Weights of a small GPT-style language model, trained from scratch on English Wikipedia: RMSNorm before each block.
MLP neurons of a small language model. Each row is named by its layer, matrix (gate and up: input weights) and neuron, and shows model dimensions 48-175. Each number is 500 + 40 x the weight over its row's rms, rounded and kept within 0 to 999. Numbers have three digits each. A neuron's up and down rows have the sign that makes its largest values positive.
After each neuron's rows, "fires after" lists the tokens most often just before its 100 highest values on Wikipedia text that the model never trained on.

L2.gate198:515574539510562524486537537489510410475494550539574530528476489511369526537516496428434496524471466432436435471569446478474551540468587508512536483524458495595520453492497527461516428488442473451514489478481481522458546509515525475490554483512478459543432489452570546501521516550510500484499430524454471410560456492503407519512578543502465500515544523489529449471540555470473452594485
L2.up198:484602513452435500511514536491513496450446502550487393526559462519532475537474403585525505512530486526499446519524508513457505484521529473550507585481505421575478497590577489491504428507502449576421569513574461440509536452490488573414507551513522562504576496459483524530516520519505443454548485543537514535491436540517510469519486491526455505495493478483500479498502438492493470529518
fires after: " f", " ex", "ent", " F"

L3.gate518:551539477399534419482493432530471490443499426473502524507403514569484495547469521466526485515450473498521518395539481454536460545472515539495445462446505434522479469514521491513483486513568475478484445466533579480424459523474544497479571604472430500522524462542514555487465439496490469520498508473537514486432510448506478560499486518506545485534447432481523457501447524490481575524426
L3.up518:505469562426484468522523476488477418542512486586405494489473546521513567515579527513506475434495583475514517513518524468447526520563512443503491489481475502498474533397496398531501468454416557532513516489538545556452499452510551534494514503519513540488454444504464454410487405507526491468480435579527535500514523507493561539517550505534556507475521493520511560497489470533419419466478
fires after: "1", "th", " H", " ", " h", " th"

L6.gate117:496436522476545474494461433460517472503597521522463515492568512465426499498472525477482500526564452504533544500491504461545555521540502505496460479563525508528532490560464495509440499519510440505537541474507473464578490551446512478573492559510474502457393473471554417592518535542448470508573500490432589502517492513422461469521471520450494507470533516440499482423518524425466510474496
L6.up117:446558584497486504552431449479531525548474550452507531503535546379481490455484455513548516501485490464501475382485500489495519566541458513552512531492551496543441468530498514466503447503525470404540513588493554518510560553510533494472527484521510511498491434505549551450455453486512502468553505486468536581555483452528496409511505499492468537490473491451500531433439535452491461413407
fires after: " ", "otes", "ity", "/", " Total"

L2.gate0:519439573533468545504576498442497520498480475390562532463483516572544500485443525558525442432506510560498374527431507511535446550508546564553500440506566513511434554520469488469503580515576503492497570519532541535507502467578506513479514517549418511453505529501504504501436546475462547469492492564637568476446477485475487494472465526530450442488488456553572522474492460469516505487435
L2.up0:457502491470450441546449526472481514438534454605496400445520454450519495510471530496500544522535494456487548503517571507537533497443467450577471584526494566502453491524492523562549500482475455451482496582461491521416505489539522512439535488472508491480519567586481453568543431468514472549510513524429474575505548494485453503525506520449539515579428453504498530503517495560505505508450
fires after: "\n", " l", " sp"

L6.gate535:493510527568517506511455478380557472564584481495502541523565510466510556472480521452538541474509475545504580480500564535462501511504460502477567470479505483486536480531451423538538512475485431562519562450551453456491536458578522449527522463567473489478576566510513500471548567411497516459455477511537495507525560499487517457472531454450467518504432419493569469551483510487452488521479
L6.up535:455459542444532484434534381532559529497526472524522492500522485516527534519521443519536511454482496483495542576500445493456471491501524513500482492504511504480551500467531507505516539532511419479421514447543439533470525554562452508608508442521494483498466399453575471496542565435516610546522463484501559514502472546521496515463450477558512498518458491538523450549517519458440568473455
fires after: "\n", " University"

L4.gate90:465548552463521516537565524528563532534530508534539524523555468478565531483529508471531481548515518540509513476488542462513466478529499564488418443436486455504516526467394507532435501492499508465400410438422511565525531541531539402515530494500568452495489497508526519446540398518490454492464563421477556528471416522531539526504559527456550505491468466481543469564505553466532498558564
L4.up90:518562496483552596605486530442556466496517532537506542491435580497529510492474497445552488408495478515498548500512554544477505460477464452490463521482446522491503551480523533540530382472567479483500494577423471496488450499558494447496440541484443481508524522516471480471586506612557496539513517542491506479462572516515473538534428456552514522490493527433515456518513486469484442548485
fires after: " d", ",", " com", " c", " was"

L2.gate308:516535489482530536629562472455494552499568497530516477580506503514463522480510485576499539425501450473515530453499555476535459501545451463487495455530547442451461549449475551504444445496567497412476428521473514449534433502458486491531461494452466514425514505564562524474463493453460512523501480600459428537471564497454468494564525570496493526421529495536483513531577501490568501542517
L2.up308:515577484530490594565530578521486524514522555431530466556514514488407538522478465532499555419503498432489515439484475484466519530561534428493482477512509487426427563510485543492486414471554524448463511505560476465499452511456477525549536436431551494451383488490569536510450469417452542526440478548485481512491552596468478482505491494481430510466462512544509527554505466424485532530486
fires after: " M", " J", " D", "B", "E", "U"

L6.gate326:436546536452547545553488529470494479488530485515454545493448508422442531529527511465571476503505546498478456541600472426501513524493523497468538449471515458617596508477522500492434482472412460536508473476412508586452581445505545499514508518454520527524522464429506531534549440442497481493516461540544461536451508476521495488454570520469538516528509519550428563443532490483445500559538
L6.up326:453548441567513472463441531536484481537476514512478492508445543530458556498546483553469509511517445463556466511494437470454525480544530508533460498470524462504568486533482533460448392443531499456495556450504479497527535418469490427431460506490599475472486474424480512490470449447484483494505484517503426532584535529509452469495463516490429517425440505527484473443516506561552538565515
fires after: " |", " cons", "0", "1", " $", ";"

L2.gate161:490458473522475460477480441531481482467463479601609548497503518497477557513444501559524494492498560537496491542505479434532567519500497435497458520515510451466506502488509480587507528485518512470582489490504583435488530556520569483500459517473507460445486495503568431522513467456533517447559554473495489522528444509435453405492446517501530553475499464547546502453547519492517511532557
L2.up161:463522503491504514547449558510474490537543522581483494494499511567525494571454546540507524482484488493537509557473452536472553536549521529498555488442522538569518489512556489544436413547454510524502549471511438534479458526484439425518425476485482463488511534469475513541537513478467518590500479498568531444458576549550536489526581467532561460428480499451482445511511423515503504497489
fires after: " c", " w", " C", " p", " m", "c"

L4.gate237:447445500592504587473502484493413488533500491454497492514543473564466450511511531519459466511447514475436403522472554586492583553493516518526504529508498486489464528521489530492465538434611460474504529489511500537533431492605529474482433479547451541536502462449533495445533549486504438485499426432565519516484533494473522528505498576450543518524503507500552518501519492547446482515496
L4.up237:578492477587502532481480428451567518596467562507556523526497440441488466443512477570485496471519482512502450536550482439531506537509466481541481501526515478465474550575495561551467460527520504529569591563514484453519517413521536499464504553497478566541512525531499426540558481521493499504522536435599489477500514398502509512518478546503459480442482556492532569474518473532459473472524
fires after: "\n", " s", " ind", " Ar"

L8.gate16:430560498531526455492502509468490538560519560433530474488526513497552544470518474494545555436491440477567567567626533522538463480519459475445499570443482444440548489474457476541544472464465467536474457477492479480521460432551531513513511494474519523428526446453480515577494471511477520496563483542528545535476552531489511472491532486487551493573527478550417514526409584478494532559474
L8.up16:494506490492557568507508444459473446478540455517458464536546501495496485480485502371463557515502477552503466521490488479484550584509495574518532518446524509529519450518537431460488486501510483560480549486499553487537501492506512465398488528498499500449427500434471492467433480486498464527565492483506514531538448483585489476509565444448541602552487494448492544484453575450514504539471
fires after: " B", " b", " f", " A", " F"

L4.gate597:515511492586493463592538525468480516487553524502506458529490526461552563528506476534503493505467430531436543502547513537498433488497540581567567568507481467547510474501459589461446500489504458583619505490560530489542558511568524516531470515508483466543476486470564550507526485479455550475499478539521591505503496520486480446550479380514555457554474544437520532511477481449531486555484
L4.up597:489417503535605534546506409500543495493482501541539545511470528512508492495481451524504491493424420541462443581620531541527586388549547511466451544556499502492508496524432520514500500518486481555534467485528494531448501481569406501539496503511483470537506519476491562491436497557510474475603456479520498444480516482490508563449535466466447552533512475430580514480561519489446463521429
fires after: "\n", "|---|---|---|---", "|---|---", " Party"

L3.gate112:505571534499566461475474494574494516513489591458544513529491557502506547480516481534547513515509531495541559441527485475467496489448561574546543503508540460447518450544536471514493542481512525533473471510447470407536543525500568525492422477486457489477523461488556466492435512511489484460517496464523457423542415446560503450495518537479435434494501480533555521496543525460507514501465
L3.up112:499526517409466511390530454531488508526462424489500503550435509522497508435502483462524571449460473510526482534484449513401474502440462528472534482508557492483491531466541555527444420550458470521446520533422503458495491468557526562490530540479449520542468459497465523452476463517486549555541538498480523482476428538588473567453524424458497521508427479546443466480536462455490497550458
fires after: " f", " T", " t", " F", " R"

L8.gate702:428461562510431490533521535565508510469543361504488465491547553488454500494540443480436462501448435456510448478486476480496496522492475503553521563466498533474562428502595494562540524560539521493496466494437508517479515477584555507512475475471464467476527529515580509468511524423507491535470479500471493419507526514478457428463500514472561507567493505496502564469534500541561498460457
L8.up702:438525420534511479507415502509481487477476482533545501429506539508509525520481520529471512466529557481487434494426449434544550514554516469519412504470519502567549475531439431486501481555535462448494541539495469508450479498493537499487517432518466523513525464512552453510490509535518498513575497534629484531553534528490400535491552496516541554430438534517505511510539531522494556526473
fires after: "9", "0", "1"

L8.gate254:492550495458400510507483469523516481540553447499518468491439424466488509488480500502447445551499580494468482507513476498558581479434434487554480472485526526467476491492471449528504480467598528453460437486474505517531461489534534422517530547445510434563442456480495475520462522522501523434501493553460496504453453455561527465485543526510519438518488544513491459494528540521504534522532
L8.up254:451575540528543535515510550510534506467531537463496504464474542541525470488559540533518551523512524472528514533502573553524464510485492470463438519478503525489558464500563540444413495501583556483530426486491522472498445451459463489536391439487487470447391471514422510526530531473473465465512456475505452455446449543426508488489513461514546520489460469534489452502547522533389491480555
fires after: " C", " d", " D", " c", " House"

L3.gate505:455537607483430497506536519503529577485495408547496498497448397537495504528511524464438425466534453508506457493431497538428506503468436480541494533495516508509500539486514540523504498526527441529491447551460486489494468572472491483488505456513537474453548423447534530514566485483499504486507544543510449559458504530400480439494532570527509481480422487574523506453562497386522399528455
L3.up505:473532494415545509468542539443430466474502415486505509506491532446511460493516517471565518523536509473503403451582420497605497553524532500524482496525448468462505494514539457542414514468480500507391491523446498463475557427520439525459528502497503463513579579502458468502474508518486460608541451438461504513471506491554459468508500535506524466463491489495502533496537511536471475455504
fires after: "\n", " h"

L3.gate292:498498496559589478512555515416458443510484505423522544532489520486512549433515530493446488514540504445470531465418409485519465471525433480498481441494514502536506496560466456517468535463487568435457503454527525526561455533470512429524438484557504487498481533505500460506503558490494497499533528499512479488495506463569521477493440512597526487475508499527503530538492519476526548560480
L3.up292:486499478423503522575502482576452461514469530540482545496470435515458602585501472528510446418553502536541509507541568484469435499452523506536513503482542425416442512512444528494503498474465523378600550497489486501481477480512515549500522498423501528448506507544503502536461509420567507525465464508454466501528498558448531480479495501510432551531469423454508501457422442498553531468470
fires after: " M", "a", "h", "th", " G"

L3.gate491:463496482541446513559515542478475516422480509487439518472506479513515519526509552499490514482452468493433563457484574447500538506463455554459459510500543636563459532563460471450481497504469391578523550485528467549470532471555458502490506414440488439474504479564524533435508495521511522436559487496550426469477488550515459521446448536543468475457504535571529465474476570554485438558497
L3.up491:526433454475509495448475506524495516477506506475536468559526462463466527507402494498522532463526438536468489404532542456535483581527498517540458525421498541452478498500412504514528503525501451559494506545555505528482541455483462516581543410471483475441491458526471465486451537452423454525516594491575574560497485469503509497524493536497513477441447487526510433436492521571518529564533
fires after: "\n", " imp"

L3.gate566:558513494494522511429488462499495545517467577448447485511508516490505469461419497538544551487567519495509518567545525481521458502524573513402481446504454465480458522473506500511550544435513482488455502506532605475498508512435523520501526430508500535523431529503498463511532584474506464456462529526502541519520514510517510514463446545471517491475490445486534539467490470559586437566468
L3.up566:487454504493458476477569525492451522470423474491492535451512462436577481543503441520513535517486547486523488473515432544518528448497487587491534579485553529512506460499490606578476463527485442517478483561579516431460551504532511435509518494503468496526467515443498464447518499546470501566454489495418499536567491506529505506472538503549536485512492472496492505495480478560534512478454
fires after: " l", "im", " L", " sl", "if", " all"

L8.gate230:404521551545452460524558494506427428475490505509444514478561509562557507538440474597500511475506480426484485410522498449542477483534488500461462492582525503567546515530527536471470487547573571457542477407527512482512482605514482473469483472483521593487547521539430541435492461556461549485551477446496515494529541428531495518479487510470567511473435531480471533552478477511536425537483
L8.up230:490476517524479484420467530483575394524499511496566539525478504535441538485511569536525495527534526617549474480538456434530536524530480490525554547475491512443463577511513505485467513506469513486493463501472539471473518449502476599488505526512519470458421468448524529486456474478490506522520564446499558421516472490533551536525547449515583509492493515506492451538551445544477524497459
fires after: "\n", " Mc", " \"", "-", "en", " ("

L3.gate653:532512542485513458559485506510491498540526426545504511503514538447467478464566506493476463443510502597492483519514475452612547546514442468453510502489438449506426561485428546416489475453470513558531426523448534531440566483521405471475476532452508450547483423549565487483434493454418499517491499455471482484529476513429511546518505429492484462446499449508462572485511441499479491518568
L3.up653:577536529558470547562463500471534486503521515526493462428508473429521473436487441518488449480525503580535500533486450514539506524534443460447590498466387489530517589584442542375440475494516496546513448511530494553547533427467456526518489564465495486503508466516606466503437470509434478501484502493487478496524505524449506527546543463502496444565452512511536530448514511516372489549508
fires after: " m", " re", "urn", "ent", " V", " att"

L3.gate233:568476461567490497490492479477481407515485458511504522508454477546468486511483591517496460469511510478461548437444467480564567447497574558522474455479510436458435483423452527508468439429509524492496485498481527580479529475456503474529467545564407515500455519528488565424476504550497478448548505518536595459493490547510518478552475481480527492466522534415447485504484508463483497472507
L3.up233:377539467562423473549463476499507525474472517503464550554479491529485500490436504528487456524533516462546529524471577561573516522448546472608482474494556541535453412420470476514490556551492523456475494487441490468572525488524437509507521485502458485501504563581492551457537503510472550575500502491491463448454479495497488431488511543521467497511453476501541509456510495505546480502491
fires after: "\n"

L2.gate95:496463507436481553484480489394482450502461488437489483522517508479472486492505502495495510590506534500490460458528497505410546491505505502556573472486535407467567586460536482418515482417507470464535468439510564528469450413473432462526580494594450496501409549465486578477477446510492510425469471531462492492508482507508476515473485520527501503490482456479516451494464492480559468502524
L2.up95:545501498520453502535511455471469523477491547448487509485488581524521447563541479544474609538564480505382553462499553509507511510532511554495552534490453464511508515500624536514488558452472528584519488537607507483505504540415456478506514491556506522531438512523524489446473464548433427556434514519493490530496464529488495530528560495521485528443520544478435483437491480470444532569464
fires after: " e", " f", " I", "I", " E", " |"

L4.gate531:506565558546476482461517527533547486466499599513551487502518467553460502502505587522408521458521554439481485501566539555487424531440560472489519454502492473514454496486497419529491491413440519541437461505482503500507538473496507471521518500511520489525506503531428439522574494573454451483503499461502454524527411476530475458510500503507504511495478533514482521473512510437501509514509
L4.up531:462512460472446440429520468533508537391520502516538467528449412544467510612485512523475504457474518498530479533484480442493493506445499486560484528493553508498538568518468431499560461420495507505551574484520540464568552538487475494547536485511598478524409518428457523553510443514448495502561463465485496439517446515557473512545481535477481437500470518590442513493528552487516557537487
fires after: " f", " F", " with", "C", "0"

L3.gate387:505580515451527436476498572463496518509515561482560546483482527585521473543511476502519473480480500483575534500498451435525506523435478487541563540410550488478505445506512487466486446496508472517471435503478451468597501542557517477520523432429491437484431437461506480510472462501435532483570518530556491519491497500535444495553540570491494513433520472567520557469479485423552502499426
L3.up387:536548501529478512436489458463495525471502572490435567525431592517487430491533489524513557551443520488451527503536448458481477552506551527527520519490514458542549498509428526471447450501559462457466466503495513505471510553531428492475554494487512420571460460507480492526494457546405489538511456509535494493440509487448425478605485529514496470579463457511488526492548535491510459528523
fires after: " f", " N", " F", " pro", " n", " J"

L2.gate407:516408509493470522526429514558490486518444512480420476455522477454501498474526538514477543573470451505434513545546545509529493509471513546503464469531487523520522495574488506486519474569457461504459501471489512518510575475517510493446497499479430525469494537510604446500425435472466533519511548485506492449551510454464478526470489516495494534470484460511469500540440541437548474530503
L2.up407:486547488532517516516505482533605453531455543457486445450530501476525431487507498431584533486481507528545480504565539515536464503492501484535471594517515533566486397485521474495497548528541549493479566495455464460439531435501478447524473492547466484516550508535495451464492489470520518568391545457587459543516510453574532489495512478438448446449519471513447397547429493472500507516505
fires after: " s", " S", "at", "ud", " stat"

L2.gate285:516463472485543464500488527539536489488447527502525502467473484419429517464462575552496489523516507479495503462457507540434557525489528491556459513537555466478500490458442526489438499440453518540502499559545449436516511452576513440461503500526477502472556510526510458458515466508480481501457445457436529544470515428491468553524494543433499411550572430509517469516508513531556485423500
L2.up285:495528473495374456533537479494530506438497484453508482523432485513545529541561543543497501543455504516513521443433513485478583492504483528461457534585500555532517452512450506495430519551484453567476570498523490464486483467488483546532521475544518475500456472505501534548533494492451525560449558506488485488467471537462498497438467479489518529559466457517553531529479498541583495556499
fires after: " includ", " \"", "-", "ub", " all", " ("

L2.gate313:494440486501467393462556435504479441473486454483467465495477523481534531528423603509457472469418477538473513430486526451543508525458508468453519521488487530601466450535521543405488546472474500537446486444500511520507519585541445513473543478514530551561397478510507514504534515530504517534410525468496436488517526524459543483499537524507529514467454519522551453465521552468566471499590
L2.up313:531591518431522460482498451468450460454544562551532406547437526478477467497497526549527549452502474544461395451532488493475523543490554476462525455527533496513459490521520478473518496511448510527487563447512545493445497504503523559554537496435538494513516553541537534552496443558421491529469478524551553561387436477543542473548495500500439485512505395480446481478485475501542469565474
fires after: " (", "-", "==", " includ", " \"", "\n"

L2.gate169:517497550511595465529522548463470571456540467543421541527533544514482441478455488550512559514470498465480489543490518538476494472512508479461576460483522446468474503546539524514548497521539508499517472407456478514529477479408510494564517556540526479588519545513538472539495563464571433490501457525404458477428571433547548427492441460592528502447487470476509516443501500541436573508487
L2.up169:481458433507469459528497507536456491589506567444525507475501418366463491430507471518490447495484526506509553431533497550474534491490501529498488518521465500510457448439481527532533457465442527481545430496460471537415462451510468468500530504534439581496508538487516468499503462543509538514516499535556414535527510412479459492464565514477517503527504502493554549506508483531477498533571
fires after: " pre", "ev", " L", "el", "av", "iv"

L2.gate572:529568519484507476491471533524479500498527515515520475528442542435489548539483520490479476447449418548577514425469502471526513537479525534555446488525474584543476590522465533571488477488455512435517461554432489449472474454485527596534477468481494479478548477590550502446500523537526520585501509490503517549463492497514526534532547423467539536452471445511557519475539487506565489448530
L2.up572:422529555507426468524505553526573517474417536504467503476513502484440509473477538548471453515468435488540567406499491459571514504395483530487512513496528525519439511518519481509470540466531498537520501436521520514569477517486497508455520484512480423504502434459582494511498472571555535521492534569522468507482564518482540534478542469528482437473497468494581474487569569531510510503410
fires after: "\n", " (", " \"", "==", "ction"

L3.gate242:513481433438545498441522479456462467511473458474506484505452506530372521500546540460486473562421521511475489573470535478502529529501498507527489497501513496487572522536487456535405469561531449488453442421518460411487485495444527560536533446484491437461521480499455532523442559493474520485472504493458562494474524450469517468473468547498481476475522476479492474523443504482484432478501
L3.up242:501521555504456547518542486556426414456452553439425457536484506498544524493432517463519496551495504523536481503474482596461439546554534523436510539605492540568516500590473452506504528596533491559470490441471459432491469495483492490529477569545475453537457448539499527530477500473456505432546521486563496467552491459580524522489496465512492503500513456522468511451410436506503543527521
fires after: " M", "m", " P", " s", " S", "p"

L2.gate113:413513509520470521522494464529516494516550485501433503421538443426451605446491443475523549525465467509501599548535590484515496494543435500405541472511526445503478500555453475485517446507519471444490507481510511509539478482504496489506543503455461514474480495500556441424444547439444542483561497506498461591462444459522449525396500499536504454478520513486563548459490476518538501543460
L2.up113:478542520566543481501469494584428481509548524516478439517418507515465531502480481557497462505529502560477552576612480558496494492490509507519524506467544538564473507565500484460533506505545514503497411511511473493478530432466507560520446520515476544511564547450496540478483497508499542539491463460481472549551543477531521542558498554498453583492550496545457516559533494465498467595491
fires after: " S", " s", "G", " g", " back", " under"

L2.gate382:461502461474500543479473519538457536424548466528479478479405526440482501426551463484448397487489446472485443547443487471504518513519498462517501563470520508504383474587484480470534476471482515475462490554481564440494437451537417449537506501568430533549518487452507483563545478459506504518557510490475533447506514496462534531463466518502499447485439423438460485465447539515515529537495
L2.up382:519456530489478532458496484528521542482469516441488452481450459577527524538537500519470551561487482462506469484511507506483509519544587484520471470510425437560468524474497561552560444537496437509506485504481473453477482506479399463431446434469484504448429513518465476498517477488482534462431456523483556464557490578489487561450426479545437442452588486576530439490517471528574478552449
fires after: " T", " ed", "c", " P", " p"

L8.gate634:488534513467525439439438486460499453521416527499542441515490454440568534525537453480499484461411477496541431425474508551476473553514536551509457503519516458510550610433532427525478474451464489563543497497530522528567505453548464535556510555535471466499505507450507484471517508549508532521491518439447490482538417520447415519489453486473464558479465474520546514566511522451519489540506
L8.up634:562462421545435523450423486496524487502519408521473531471469494475509544458512445529489593435522513567426461552519501471514481465467592485507560516469492506524496537477443469496540473561494503506439521546510465476547477502560488465522498386533454493540531569466485463488482463445545514484501527549579548600443526491472448483519606493578465512503484509520477536544489551476501540499558
fires after: ".", "\".", " |"

L3.gate273:491513542441490461500503457459438464518451492479458473463523395517491549447562464535539473570539470528484518516546445485502463446472414520482437528542492469461488501427491517487493484492449447551561407554552447511525414465505505459501525461498527542526556547465539499526472509494486503492527497585532491464417469509494491510492548489513448461499547536589566538553440509453390486522455
L3.up273:507574518578457505518513485541386447543481485501468454468523433583522495452458496583507474468556482481574583540475518464567478533515464443504476511491435477480469489520475552526528434459438465497472522497473490554508502444559529501501513494608468549509453523500497412438575480445472444453514486539455530537449513423478509510472561481473463473511487483463522498514549554491468451487497
fires after: " w", " j", " tr", "urn", "iam", " Un"

L3.gate453:522535458457522438563467523425485487515516504443438431470531543445484471526508455527494479427637474456471464492479558464461463483534516457483469533496533479506517495495465492460428470566610537506553526480494430479533530423557473507539504595521510531479559533514513459505509541486431584527481468599451480466496450474474555513557515543513511526559504489422499452503515467507488629590481
L3.up453:493553439544500464534488480536509479564532540486554509477524537546494474543588476480524527503600449446471518521466490626504498542514567528477482461457407434510483460488554524483453447541542533475530611518487469502501496451418455508595478493545522478565527503489459474506421403485473544440467497558450486467487462500433494456524477570472505536480543486466530458498451509528460502503468
fires after: " M", " him", " R", "R", "W", " J"

L4.gate508:517525487501442502530518537486561446469504490552559529481491416523528469521508485480507533489523496580473523436523463548512478533437426516500551459450502518407443519496539475465498523479460424553474592460488510491463583546478453491522509453527575475477478466465471501548442515562541551476510444498484541587508415504530526432466503452541489594451498510502504523473520565492436515526520
L4.up508:450562517471404553535527476551495507442458445505544522446529512492509452447491424454558474440482435527434551440498516521513491526502457513550523527523444427517509507469513450525482534489497488506551484462578481415461520536550473494509497503490527462476497464516523488470542496525439489563517513526517433467503471475363497475507544453518501516603497516492484629447518512497509522508525
fires after: " B", " b", " r", "ific", " suc", " sh"

L2.gate87:551522506625489546499524487459438494507515485462412509526543514575491479499437523577474448469580489456476540509497551515555584451480480506473471507489500546561458492420519502517560460491500516522426483486547552526460474473514522512463500473493459449524541481478495519475505523560491483494516529483448421487500523564505489438501524574509466515515505510452500501489548488539447512554488
L2.up87:528446508476501498518450527456522408562454463495487480470480424525563520570477537581502600545490469581529464512495442488552550497462406471495485551462538476518467422476485452499457434550463522470600450526464500480468536456512391531457561509556490473501459552508446449528537494488408537498454447498500442455465511488505542541533557481512456471455495479507529430500512531522468497487495
fires after: " |", " (", " \"", " Un", "-"

L4.gate202:437487514552506478556398526485491479501512470530528494455489468485556533503518534399461563471519497493467471507489526577421518531507524499488499476498471550524470591460489463479498421523423497489562470475472478488481508527513496504493492511507483460469503506519514432544491475447458459585486514520440515560458486492490487478455528541485527381504501540577448515503464542473476528495550
L4.up202:509505612550546538483545534501470517533442432476482570419516465480581440523528510468567497489507542536510468495524527487434517459496528444479480524522451476488519591512517407526447448389473503554553492478465457515518487474539497518450409478515516478437538441537436470466531459546527501520511485409453524467485501496483511503566535456484503475457509478545574495500548526510461512512532
fires after: " d", " R", " r", "D", "R", " D"

L6.gate634:568354459531473525431493502548519449506552489495499497478476496552506494557524493518570451526525468439500423522487522522470577519545468474536532498541554468561520483458507478486493481539441481495545481418475503487544538458571446483518472430555474494548493537565521567557524486512524508484584475515467467455497563543476454550532517526463522485412534476472502511543510448454613522532552
L6.up634:447577523496542493488442523520494521512523493482429477437511435407524494493519498508456505497473551528502453465561531536466434525463486428496495527506456558450586478525484425519539530613521447501548487461479563482473553463578525468541481479538500539448538444545488477511472492523519422480542577474539493530461503509475443541530497527517443506540450500477537547532443445530451559519472
fires after: "\n", " s", " S", " T"

L4.gate550:457507526486468427458454520512500417518507561462525504445589469459432458481468558550486523445483444575505482547517479489555575425507477525454510561515478496490494483525522510457563512404572568494527562498546505504548500504417487532474501502530433540529466455553504524456461552553460470478508471531550532501493481395463490474520445458405493479548489461457516510517483466466538534522477
L4.up550:461477496497487514489413489521499549490500482549529483451488511516473472507487472430495454525475492485523545519498490449443512532504445460499506552521505498394474524466563502503526484517492515492535514489496458550465501522548489473576520504518471592517390457450518482566547464545554449533485499374420520456610549440455484474543451528480477509491492550455476556473592532575460562468527
fires after: "\n", "ony", "8", "W"

L3.gate284:487504504507569508482558531515524519470475448466556404442430499472561440511541488552445484455524509570526438477513543476556454490558513480508525486464570523461494462518464556527547509509457454502487522450511511520457543489518472552461493475513516521487564565471507539506547448449507543494479556522460505517456459555439550494583593575438477416559541540484452532501463402536490459523496
L3.up284:486490557507553487493429464525519527460408491490520580493462509484566498500487452523419524575529441465442483434457564480580531539484500519462417510585490554486473496443463530512543416502491454482553514488501509483518547520431474447489558472547508534546498517486447579467517505537526532514487550505488500478390445533481541482469500505490447459572558548487472519478539483428443455489556
fires after: " P", " p", " L", " I", "ire"

L8.gate294:468470469394499505551488561558538514498525572466544509444455460558522429469525488569480504479494547517475488464536491556435474472470485451572439529591515516494534544490540539531527519481492541494542496572573464528527526540564522555570547455535545546474537464497541530461517487463483543440584489454457438519594511445512506472534428565514523487450546559535497432518524518420546467537400
L8.up294:479504494448498498504479478505518459489550477483470582543534555467473480458500478545524452485485482505527518468544538513462476509530512516423496459440454459549507522476524539442556470492553470476510465462461491463514489542518456560433550420529479469459525524523450455500379495578498495514556489517478479486515487518423467452535493474446473546484406464521469428481490430466506522500430
fires after: " A", " h", " J", " a", " M", " N"

L4.gate419:483589496471475465498452585459524433466538471476540560489427553498453526529477489520499498557578517467514510550461481478520503459515507480527508520518434436540497540459449444496470501427456513443461587482542432527540508476544513483539441503485516498583542549549522511437439471562463507498501533493452536514560595462520526456455542491473550542562509457525469466453492547504442489521463
L4.up419:480536514533473451535572482485526522519404519482561456540472557484548510531571517496545480481510539528522487491561524485440487547477504459538523510468579514506485474517518463500454518526487498508532529493512522529535460509552525475501534537441539438577442456530519544507506429556477469526455501561478442447493529569581591556541511499517463547568537486450489531490551556480607522460503
fires after: "'", "h", "th", "arn", "per", "ach"

L3.gate703:468537440550497450596443477500515542509523523461515540504390513581538505469522441489503505494470513599478482496536516490474517514560512469531506516457559506449464470570498505506560520527524563542439501473522524526538488480476594489484511502529470522512527532534543506537452407456595454500507547506549553536428450519537623553469468465487458490548450410525453448478426559500554479506495
L3.up703:446476366486522559478537424478530460465515447515481446483491518528436503508524509524605545489521521485485531454496490473520465504589512525461492519482472437448452471539469453461548476500441568441518474430544519483430575528474473512522540511424453543539491532471515491464478470521439494552563475477445513484497511474503453493516520451470499533515498492550508507497410462512463511455434
fires after: " H", " ph", " c", " o", "th"